config = dict(
    norm='rmsnorm',
    init_std_qkv=0.0401,
    init_std_o=0.00854,
    lr_head=0.00593,
    batch_tokens=65536,
    doc_mask=True,
    train_tokens=412500000,
    dataset='wikipedia_en',
)
MLP neurons of a small language model. Each row is named by its layer, matrix (up: input weights; down: output weights) and neuron, and shows model dimensions 16-207. Each number is 128 + 24 x the weight over its row's rms, rounded and kept within 0 to 255. Numbers have three digits each.
After each neuron's rows, "fires on" lists the tokens most often at its 100 highest values on Wikipedia text that the model never trained on.

L8.up523:112113120168075110101142180107126178133128110139113151110146138131108181110104090139117146096138180115108114112108151130131098107107117143081155142161119118127107139136131148130136153113094166126083154148152142146140117087154117106136126106139109154134107129084098102106051147112096135145120114120117149150112175164114109147143160117134135158115138125108142124108162129109125070115143135120102116118123104119095155064145126127101126149146156141110135067123123111155106127171111111127136102095127121140113125123102125082107138114131123137164126144098107110112117135217099070120
L8.down523:095130107090137126161119125141175143117107146130144156153158175147115104136123122160132127131139117148131142144112090139140133126120131116135117151142093126163096128135082074086147113125145089109127107153146107086116138142090119169141145166131135135119122137095122162138127122121115176136115135131102106089097120092146113135163120106124135086146110147121109108137155136123128129142158123133138133153107104163146142142133137124109149154106142151142090174113108116177127119132174087131144117136115121000144096111143145165142142118123141090114115143091097132149126123111143144101
fires on: "-", "P", " \"", " Can", "A", "0"

L8.up400:162138102127109087120142089114102125110168106117121112116128129137097156162075088141148116150145145117118116138150130114146133136063144100169138134138138098115151175119128134115138117135179172169104143086157091140154122133111134115124142117149143100144133163097099157106073091127137123151136103123149100129139095103092137139160101152133127142150170088101113137134190166149116122157123137138122147102163138144099134144112179147133096162170120157132136128143152128109122187174132141144120142104199135155119116110111139094147074167133151118140131142101144164109145114115130138135
L8.down400:120127148121095153119151143144114157134107119112144102097129131088144123130107114125175118122139124174171115165134118173118146100140146162147120087116089140089148143127121122206116146143129116108150116109116127152149130113190143145159123123110096145114166155126134141049157135147165107119116146156118127116096108188204138129103091135136160119119171147111129111132139146101126136124132145130142097110127103134117130168194083106180137134138115128155095139143115146119136124143119177120129138136118135115149160103104105110138100144113089143156144089128150122121064117134125165132
fires on: "C", " a", " of", "c", "6", "1"

L5.up314:140128114102098111113103121102151151152128121089144133107124095105126111092150108177154151136090134162145119176096136134147094157127160096141138116154130116132132108151105105124149138163136156153136154141090098120150117133103128129072082143146103161165155116066106125152159117134141097146112095123095126120156150132134113129125155104170112103139134103120113115149121124106082151174139115115098110138126154116063175131172135116129110091123134158106092105154131103132103141133144136142120134134140123141129142188097117098129073189186114131090103143099115148130133112119100142148
L5.down314:133103129124167149112108113105093098131125138123094160150157147142108161151126133100144110133107139109117122117128127166145128117086115124134118109138164162117089167149129102118112108131134100103124135150131139181126187163127157128129079143136127115144089139130123133131140161140111132100113115141127135150129172131105148111120146147110141157111125077114126117124105119158115097120120134109180109140124074118141145094116101152083135134152122115129113146142143138171149120106071185109063125110127092229141124105115156093115142090133115164116108122120126106144163142101182108090
fires on: "ly", "ing", "ed", " \"", "ally", " to"

L3.up170:141121131089094119112151121090155140115101097105100129103107134132143130142143106143157133115127120129166111135125087125113078114092187077124172140138142131098152126086132152130082149147152178160103122107126130180100090134119142076109169147133149135142096146102095125119153119110114126171127112100176140134119123130137154110132123145142108126121144132093100159148133114173124153092173171128110079127144136133135156132116107119149130105118093143101103121136132137137077110131150160131116113135123150133099105119068106103136188148157144108106119110131145096164104128137132134154
L3.down170:133092115154107156122131140129085137163153132142102133159142110159135119133109137129127163142119099124116178148135128121138134140111112124097111089119157120112102119132109149150150085109114090111154148159161124090144173131148128140148117145153094133117124107177139126136141153141153142061176092165089104114134180142123075122146143115115127138122120085163141088158135108137098073132115094095152158125103098087095111128136134121109125136148168151126141128132141121147119152114084129083125133134130138179149147159171123099110060105134154154130126126090107171094156117121132121096
fires on: "3", "ing", "es", "to", "ed"

L8.up769:076166145142134117114126111161134147150163147065134117123123113094121178154129163111126117107197136111079086116140123123158107085102163118133143148115146146119100121085100143135109179139114105097113144113116143115171126122106134123123089142136178124110112101151116186134107118146153145140131136111085090112117150115108149135127095128115097126145153102107099152119123135100082102147132158091130095141148144147145135145134159141130117150146142150125136137163122134086138159116105131149130130127106140144148176069164119072102118139113150150135122113109119109126157122128103121197
L8.down769:158114135097119121154079143084145127140114164143131123118129118107138093101148147149138117166132150129098117135131103197112112143171128149086112153126102155106179090122110156134166130138106101110129108103122109130172093122144101090103177116173128112133122139120088114131123179156101121134159083163122164117086100103154121125130110145125100155158137153124122147125044070111091131153124141145132116119151126106137137114148121139148108150143122117139116148156160171152127117178124111125113105134154165079133107095131140119131100122152100119116139158121144102122142125128143150108
fires on: " |", " is", ",", "==", " were", " d"

L5.up235:078110131140114130162107161143097104132104147119120159103121153135140103136107037050114147137137151126103124124131162149162135132122130129106171119140155102131123141140069123172131113158139112130159139138153118124137120108197154136159110146123111121105085119136116146128131133157133152113141127150127140155156158108152148130145142139141099131162138126108126157097097124103070107082110148144101116156179115127151156096117113183102116124143127120105136103124113139125065113130105119171123144121170149160131142102080134176126155161128156146098099140107114110147145191112138121144
L5.down235:154134164137137141131125141142104149143129110117107103138135112152142111145132152144131096153155119139130123153118133122118094146175158130119123173128081138083164157146197141096128120129120138129119093120146124150095107156068123112115155131146163132166168097117154140154099151057107093080173111094108109147128157087151133161158123143135130117124139104137109128139100095117181125116141113102101142112140150168125096141121149111148129129136142103134124135133163085119099129127118122103105054155127122089147148162181093119128069103159131141133137114119133144125125081112134142109
fires on: "1", "9", "ed", "-", "a"

L5.up11:123128135142133116100142105107106161065134148119147117126132153117133173160118103140150102133121090105125124116137094111174103107095135114153095189105139088107100132147090116121166142104125120097127129064102186145153100107100147101117137127167140153134093130120112131131118130087157137119155103132125137086137146093123177133150157160152133130100165087098119134165141135157094145144156111095180108130170159120110119156148126125118172112100168133138136152133129168119085097113149145118110135164132099117116112124084168091129115168151147153175124141130164160101130186136090135164
L5.down11:121155126117128101105113143116079157120118120159120151115114146138163171150134149115125067094154185185126153151112142122122124150098080140142128103169096139146115137152116132139115139102161098115139154081121134084123147126120143109149139134168082111103147153081157130136148131129156137140187159105143148103134117166128132132142116116124090100084113143128138144140126127118146075155109149145107173133143088182131122153152107090151104126131108142105090146110111101135090156122112131145135112145123194102182086085120135083185104115084096112114100085146112146135137098141143138126
fires on: "2", "1", "6", "9", "3", "7"

L6.up195:069046154116156110145112129130086091118123147126141181112151113150154141166138135147128139139114101135128115147114110133130153130104179128081116150183149134098102133144124143130155140165124127139119163111115090113127138110132126155099169114133147149141134092112080153146135151121133125154083135138076124128171126137122149065092146152145127099092098100114137101113102115118127118103155120090128154125130172101108143134119139117085118126162104134116122120134118100175128158149104156087129148141103104141125144131148090120153107129162161105116092123070122095152111116162151104138
L6.down195:169155114142159188151122150152150150157124122119096106147169137135162163111110156085122119087095117129093093115104111109117146097113107108110097123124122120109136129077101125132145136123137145179118077140135106113159171122141145098123113130119114118100116089181180086127139115173144124144131149159118129082131127125087082127144123105143139162134141139157132130128127142152126118080120147126141159139050138121168134119119164133135116184175154167148095141091156102136111133122144149145097109114099129108130125144164145113110121104106153137126153087110120153082147155150113130107
fires on: " R", " L", " T", ")", " t", " led"

L8.up658:134105103104114127111164129132143134146114160136071141130109069124084144121150131116132094178113128132139110136127123140137080132147131102136134131075130148099132148105112094102114145143156120176149140114072093169149120116159148078124177145160166152146136136149116139099094157093089135164129120145099111148178105122145150126105159143095118140112144085105120117137148104165163154161157116089153145098147123103132118143100123139151111130144134160120093117122131135136137220116143071114138148104118109154123122153123147121156131139167134187132094095120122134161044139127101130126
L8.down658:112106110118132106124138181131105118130158102114122130122138141165150123105121121095105159133088145135094137159095154134119136120120123104135095108153031138178105064102153148146096140158110141152145109113141141116151145129138138090101113140081156139139143129134144137158147062126127157139132125111086117187127131110094139134111094115147130111115121149121141103121103179086111145133144123177132142120157110156146158125102127133145162164128118146126160120143137096158167134136128142121115145134121146002126126142151139105123107135123140121141139145135168103138139139153149202143
fires on: " a", " A", " Mar", " Gold"

L8.up907:110129149135153091088128112121143169126137115106130143132139093122104119181113145103133125159133097100102122124111158175123085109133136118148129109169134169117156119113099109150137128148085160121099157106130081136181149113106140131117164126155122133141142116139132131092124118138131089166157089104068099133166124113093137128093119148116158072131110114123147097090147172116108109083178149143157134110123167167119135146128159178148114092131099141098175111112181157139138154157162133161108137154120125129136105103140143112092110149139121120130174132119165136129128113158087128130
L8.down907:079114106117120142161087133092108086103148138139104139148115160106122130130137086134153129155142108157124121107149134113169105135146144135093117092113000148108140128118166115135113121114167120136137148149104143124165124113134109090133120114139131147140137133128123118132144114119113109106120122142169129127111111138136129116135151098128120120120121111098117121112137108135137147124131108131123148131156143088093092120128125169113132136153143154125113134067128138111144111120101139140148100143124117000128125145130127126130138111139151128130121150132136090151131135130115177128
fires on: " |", ":", " a", "s", " l", " d"

L8.up639:114139134092118105132148123183103112147174095099126131134163143110131104102134138084137106160141149120112104170163151128128101142089106127145116129120124121111077127135092103127148145107103115153106118135137123128134111127127114147084131155129128139166148101160118093146129106124068101171129109127110111130132116115135129148126123174119112096140131112116129177108118146175112081155155133117113136091139139176110111158134109120160115130144121130115140132122070163114138103147136133116143141131133139141135248118141163128144140110141164108118168151107114103122121158121142143078
L8.down639:142116088157147143125121122108143133117153136119117131123099164193133136144119091134105126131144156121150125157092088147092100134121128143103160151081067160113135160160128121080135137179152130153129150120155120138133131148096107123139137077107134116146128131130115155148090145098136102110163122156147101090081122139142119152136143125129133161094119131113127080102161111135154136112145154128138136139141117135115120152111159158119136119115135122135107130129152095141129162138108099111123071124143144077146074113139075089125104154129142179145094111151149068139125131070121195170
fires on: "-", "1", "0", "9", "\n", " in"

L3.up255:127082130132144106073146145114133189131133126076156144088093152114117142147113068093163112126108169115133121095103094135182159138119114089132106126139145126088167146104123116098103171133169114163108139139102153159142154084102142131087149114119140130121130153099105133103081125156151157115100097075118141128133139145129139120130124159127120148124174117068150093138137139123104133067134131138111145104124125137124121120124109152134110116095058134125147147110135157144161164132110122164125099116151135154107115132096108114174103156174120139147095091128166124130145098125152138145
L3.down255:183137111147124144110161102105080060126142111125099117124168149188150111136107117162108161142116103121107149138142134094121134129091129113101141127138134114117094140117128165099119121138126090123095151141160075127134108131136129112142179094105163102117134076145141143162144093109119128141148136149124130162140131151105130098110135106117094123107157114158099147141116141081167110132074104118117105181128143118129118120177115078096159132134119114148093118120150136155121115141123153116128139130131118116100120115131140085106136163143137148138149125085116147108150164121105122162
fires on: "6", "ed", "3", " =", "7", "n"

L8.up742:122129111097175133153094143112141099133151119158164129157174131116086133147130113121124141170129101098095098113099173133089068115154151135139117155174118117106150130142142111120120117118094143134136119130118099135089130102073112150162171142124114151161128136129102123110135118129119127150112106112124143161127127103132103084138123134117158081096149157167153114086085159107136193128116157125112130124140125119150151104101107138103153087127105116142157130127136137117163113144156164161090116108127117139070132174172146106046147144151123126119123144137127104105114095105092107103
L8.down742:112128135127124135110120132107087162139129135119115137099118147120152142138122119142171100090130152107126133146120093133134140126107126123113139139115000128117122144116091124105126147135127112126111117143129146136110112141157117117128117104147165117122143106128131117135127092124133128130123131160140109117161119149110134138149140151122122138141103130126125116094159119145136134123149155114154165134120148126122107150112154145106125116154115139134129117159115119121094123119130114090132130116148118000135117128098133116175128121134132112159113125119147146141135147165139219131
fires on: "-", " in", "|", " |", " at"

L6.up23:141147094121059157100093133093133152112139144150129143119156076142128170102064076118139094146091122106114106122120105142170159108117142090126117155143144115130095169141154153118111122092122129102114126129136111158129088090161148122160167095114125167142102153121107151118142125108100090131105128123109139131143141094144159157128187122128102108110169100105139132125122124119120109129104154094156149126108131118103140166158101109149128132148126128144141062100138148148124134130097074132122109119137145144115136065135146084135136149120148102102124161111140132124159081172088118144
L6.down23:134174131107132145132171154125109128123165158105131169135060125084152084155155118184171192141167123140108139156132121125162153143181108141102170149126128118146151176157110127084114166120128134088143164155126156144140139101123147144114123112140120101135153144120101097076131121104134135132145103134124137124140184119127117156103127141150142141107108137155121154151138136123089122134140104088135128130117101155100106121104139124128161098117120162135108147174124103144127121122109166123086088128143110061114141136094143157145141120082102090121114139139091138119124128095152214119
fires on: "-", " P", "0", " L"

L8.up993:126116119096142106130153129116119188119143154145079142090150142141111117108099131148157159134075149162115118158122122139114116142142138155115145126104140126131083085139099102113142133142142120145168138085154131152163143110127099097109094104152130127123138140111129123100132151111090182116095092113099092151183148135177100110150162124101136164128130147116195120104103135137128146142119158101151190107135112145148142117137082145155109125150157106107100109095130183123100188126148138145108109076128153113125110155135157137155101115189122157126110110097150116136125122126094133139
L8.down993:133138103117130109124129118173102153139121173146154099125143077105118146106130152129140118157187105127153075140128113152095120155094138116148101137136073160169100104119086127129151120154138134105117102092110111172131138142125126119109109165130123159129119134120115159091097098100099089130137141114092143118146124106113131088087133142156074094151116087122128092095092115139152099100144134115111114108087140117138133132083118148137131092149123133087166109118137086137172136130111127107139143128113100000122139139119129146116141125105092158120137181126190129131156122116164150144
fires on: " A", " his", " a", "A", " my"